config = dict(
    n_layer=10,
    d_model=384,
    n_head=4,
    n_kv_head=2,
    head_dim=64,
    d_mlp=1280,
    vocab_size=4096,
    activation='swiglu',
    norm='rmsnorm',
    norm_place='pre',
    norm_eps=1e-05,
    positions='rope',
    rope_base=10000.0,
    rope_fraction=1.0,
    qk_norm=False,
    attn_scale=0.125,
    bias='none',
    tie_embeddings=False,
    parallel_block=False,
    init='normal',
    init_std_qkv=0.0269,
    init_std_o=0.0,
    init_std_up=0.0269,
    init_std_down=0.0,
    optimizer='muon',
    lr=0.0133,
    lr_mult_down=1.5,
    beta1=0.95,
    lr_head=0.0042,
    grad_clip=1.0,
    warmup_steps=200,
    schedule='wsd',
    decay_fraction=1.0,
    decay_shape='linear',
    final_lr_fraction=0.0,
    batch_tokens=32768,
    seq_len=2048,
    doc_mask=False,
    train_tokens=451300000,
    steps=13773,
    dataset='wikipedia_en',
)
MLP neurons of a small language model. Each row is named by its layer, matrix (down: output weights) and neuron, and shows model dimensions 304-367. Each number is 128 + 24 x the weight over its row's rms, rounded and kept within 0 to 255. A neuron's up and down rows have the sign that makes its largest values positive.
A block is one neuron, or neurons of one layer that tend to fire together. After each block is what it responds to, as a language model described it from the Wikipedia text at the highest values.

L2.down153 [105 144 106  86 160 109  94 129 136 166 131 145 100 174 102 135  79 154 139 117 139 179 119 148 120 129 114  86 124 118 140 135 116 127 100 134 129 130 110 113 100 142  87 124 145 150 124 127 117 107 101 130 138 123 130 129 100 137 140 136 120 155 142 152]
Description: Closing equals-sign markers that end Wikipedia section headings such as === Films ===, ==Career==, == See also ==, plus occasional word-final pieces like ors, uc, ists.

L2.down1116 [151 165 127 150  95 142 132 118 112 153 123 137 150 151 124 104 159 128 147 155 127 136 129 102 105 130 122 134 149 101 153 115 109 120 169 124  98 155 157 122 111 119 123 127 135 123 142 117 150  89 122 148 148 136 161 136 132 123 145 112 135  90 137 106]
Description: Digits after a decimal point, especially the last digit, as in household size 2.77, vote swing −9.45, area 12.94; also table column pipes.

L7.down259 [ 81 128 128  94 113  92 155 141 131 120 144 132 143 123 114 106 157 170 126 141 128 135  97 115 116 136 129  90 110  75 102 105 122 136 113 132 194 165  93 108 136 158 143 135  98  95 121 161 109 154 139 184 163 118  92 126 111 125 143 153 125 117 132  83]
L7.down310 [160 116 134  90  71 135 146 139 118 135 138 129 118 113 142 157 122 126 115 179 139 160 179 110  88 110 118 127 136  97 114 137 149 159 168 127 106 117 102 141 122  96 135 121 153 158 161 122 117 163 126 192 161 117 144 143 122 138 155 197 104 123 147 118]
L7.down333 [109 130 118 160 139 136  74 119 157  89 116 138  85 136 135 107 106 127 115 134 140 133 116 161 165  80 114 143 119 136 138 129 141 104 157 100 161 151  97 123 144 123 149 108 184 147 148 121 136 105 179  76  86 137 151 166 128 138 121 195 100 132  92 138]
L7.down343 [ 85 135 124  93 129 116 132 136 103 133 146 122 158 134 146 105 123 138 114 129 130 167 109 153 128 156 147 128 144 121 116 141 116 116 137 135 138 115 120 146  98 170 156 123  47 115 160 137 145 118  93 118 112 136 146  79 114  84 140 129 109 116 141 158]
L7.down477 [136  83 147 116 140  86  97 150 114 133 148 117 103 136  94 129 160 105 126 154 109 117  77  94 126 102  92 134 136 161 156 132 141  97 134 109  98 121  79 122 107 104 161 130 101  89 133 114 121 182 133 132  99 131 128 167 145 161 116 174 145 127 162 130]
L7.down786 [160 125 142 103 108 160 164 106 109 131 106 120 106 135  87 110 134 144 134 134 127 123 156 108 122 151 144 149 122 110  94 123 156 109 143 172 128 128 147 128 134 163 145 122 144 116 110 138 156 124 120 134  89 155 133 148 117 162 152 210 155  58 118  97]
L7.down857 [138 153 125 143 112 127 172 124 143 173 119 131 168 139  96 175 139 134 127  92 153 106 106 126 116 141 140 122 111 143 143 128 150 111 133 151 127 134 138 131 156 132 178 141 159 135 148 128 122 138 138 119 134 116 150 140 169 201 127 149  81  62 128 136]
L7.down1135 [118 183 129  97 136 132 117 136 151 129 147 120  73 118 125 109 118 129 158 124 122  97 153 154 116 165 107 166 147 111 150 171 135 141 109 161 107 125 165 137 171 117 117 147 112 179 130 159 133 111 121 100 129 107 138  68 135 122 115 115 113  97  94 151]
Description: First digit of a number inside stats and data lists, e.g. appearance counts in football career lines, costs, coordinates and areas.

L7.down6 [143 138 115 125 115 163 166 150 157 152 106 126 132 120 109 123 153 117 130  71 144 108 154 113 144 141  84 148 140 134 132 153 124 144 154 119 129 139 131 103 122 178 136 105 119 128 128 137 124 100 106 104 119 155 124 138 144  92  72  72 148 133 116 140]
L7.down70 [151 110 108 127  74  96 160 190 133 124 119 165 123 128 129 124  91 102 137 111 157 134 122 117 139 127 104 136 121 146 150 133 143 146 118 155 146 126 119 133 122  94 133 133 141 148 149 126 113 178 142 146 123 121  92  96 150 146 123  99  69 147 141 147]
L7.down335 [115 108 107  99 132 117 117 145  99 125  72  98 119  92 124  92  80 105 101 164 142  93 154 147  94 138 108 135 140 184  98 119 139 102  95  98 127 144 141 169 131 121 123 113 151 117 114  95 142 130 198 127 113 169 130  89 104 142 164 128 131 137 116 171]
L7.down369 [144 133  96  91 119 118 150 109 147 145 134  90 133 104  78 101 131 128 128 125 121 128 108 133 125  92 133 161 149 126 126 118 110 109 132 134 119 132 127 128 111 128 170 176  80 156 104  96 156  92 146 168 106 106 153 174 144 123 123 144 124 141 155 108]
L7.down442 [111 106 125 111 113 129 105 101 137 116 124 132 130 121 172 197 130 114 126 122 114 128 139 131 126 166 134 162 124 135 134 141 141 111 132 103  84 152 128 171 160  96 141 121 122 142 111 125 146 128 138 111 117 109 141 118 151  89 133 137 143 139 127 117]
L7.down535 [133 146  77 177 128 142  95 126 179 128 112 125  88  90 125 114 146 124 141 128 131  88 134 137 139 161 133 130 149 120  88 175 126 164  98 140  97 165 113 131 138 152 147 131 103 123 151  91 115 104 124 177 124 135 135 135 113 123 153  64 123 141 114 119]
L7.down913 [107 128 135 136  83 131  84 142  72  87 140 128 121 137 160 131 150 110 102 133 161 143 118 139 116 148 160 100 112 157 111  99 172 125 118 118 136 165 118 143  76 129 138 114 129 114 117 108 140 133 153 163 118 154 128 148 144  92 108 127 158 139 158 154]
L7.down915 [155 138 146 104 121 121 146 163 126  72 162  91 132 100 135 130 134 103 125 115 147  99 102 188 140 139 130 101 113 151  95 107 117 151 189  84 114 164 107 159 106  98 148  78 157 160 151 131 101 131 155 135 118 143 107 136 137 157 156 154 135  92 123 114]
Description: Final head nouns of place or institution names, such as station, Highway system, hospital, campus, complex, often split word pieces; also is after a building subject.

L3.down185 [127 119 105 180 124  78 140 139 146 114 115  91 121 148 128 110 136 126 139 169 143 111 113  93 165 180 115  84 111 144 166 140 134  99 123 114 105 145 143 144 123 183 160 141 185 136 147 119 171 106 124  97 117 140 141 104 114 112 118 124 121 149 116 161]
L3.down307 [ 78 128 131 144 127 171 155 111 101 128 160 122 117 125 131 132 105 131 121 131 152 115 124 131 112  92 139 141 171 134 153 136 132 105 132  97 148 102 191 117 130 132 159 146 142 134 141 129 139 108 144 159 130 146 108 195 159 124 108 139 100 155 101 122]
L3.down326 [111 157 135 109 135 159 120 124 130 170 142 133 120 145 141 123  98  65 155 150 106  98 134  95 121 106 176 130 126 127 133 120 141 117 104 142 117 110 129 134 109 124 151 117 146 108 124  85 125 184 138 103 145 149 153  87 134 131 133 126 117 144 135 155]
L3.down388 [117 119 154 147 117 143 123 173 113 191 151 136  91 130 101 134 126 133 154 160  92 129 142 132 118 104 116 132 105 130  81 125 128 141 122 113 124 150  96 173 142  98 139 149 121 134 102  93 114 102 134 155 152 164  93  84 123  92 121 106 137 130  94 133]
L3.down437 [115 177 113 124  89  92 123 129  91 121 136 133 130 123 125 176 111 137 158 163  91 153  98 109 122 129 115  95 122 148 152 117 101 158  99 135 144 125 163 154 160 161 121 157 132 101 146  95 137  97 161 137 150 145 139 152  76 117  97 151  97 120 109 113]
L3.down452 [ 79 152 114 156 158 121 107 137 120 110 136 100 138 172 157 125 138 122 104  99 126  99 119 155 127 169 148 162 145 113  91 151 137 121 134 127 147 167 139  96 115 108 103 165  92 148 136 149 108  93 115 164 135 164 118 122 131 105  95 131 118  94 126 149]
L3.down1030 [ 84 151 120 133  92 120 127 112 110 121 142 157 111 145 148  90 141 175 124 155 123  91  83 114 134 129  88  97 139 157 116 153 118 131 138 157  91 114 128 150  84 163 141 189 170 101 115 138 127 154 105 136  88  90  94 139 132  83 114 132 107 113 134 113]
L3.down1094 [114 109 157 102 141 134 121 110 117 158 136 129 161  95 118  82 148 145 134  91 148 128 132 100 144 131 140 123 121 143 132 117 123 120 144 150 111 112 143  90 131 137 148 109 166 161  94 115 154 138 129 110  73 153  74 118  71 139 162 150 112 117 143  82]
Description: Short word-internal pieces right after an initial letter, like m-ir-ror, M-b-u, Falk-ir-k, sq, Mfg, plus line-initial dashes in infobox lists.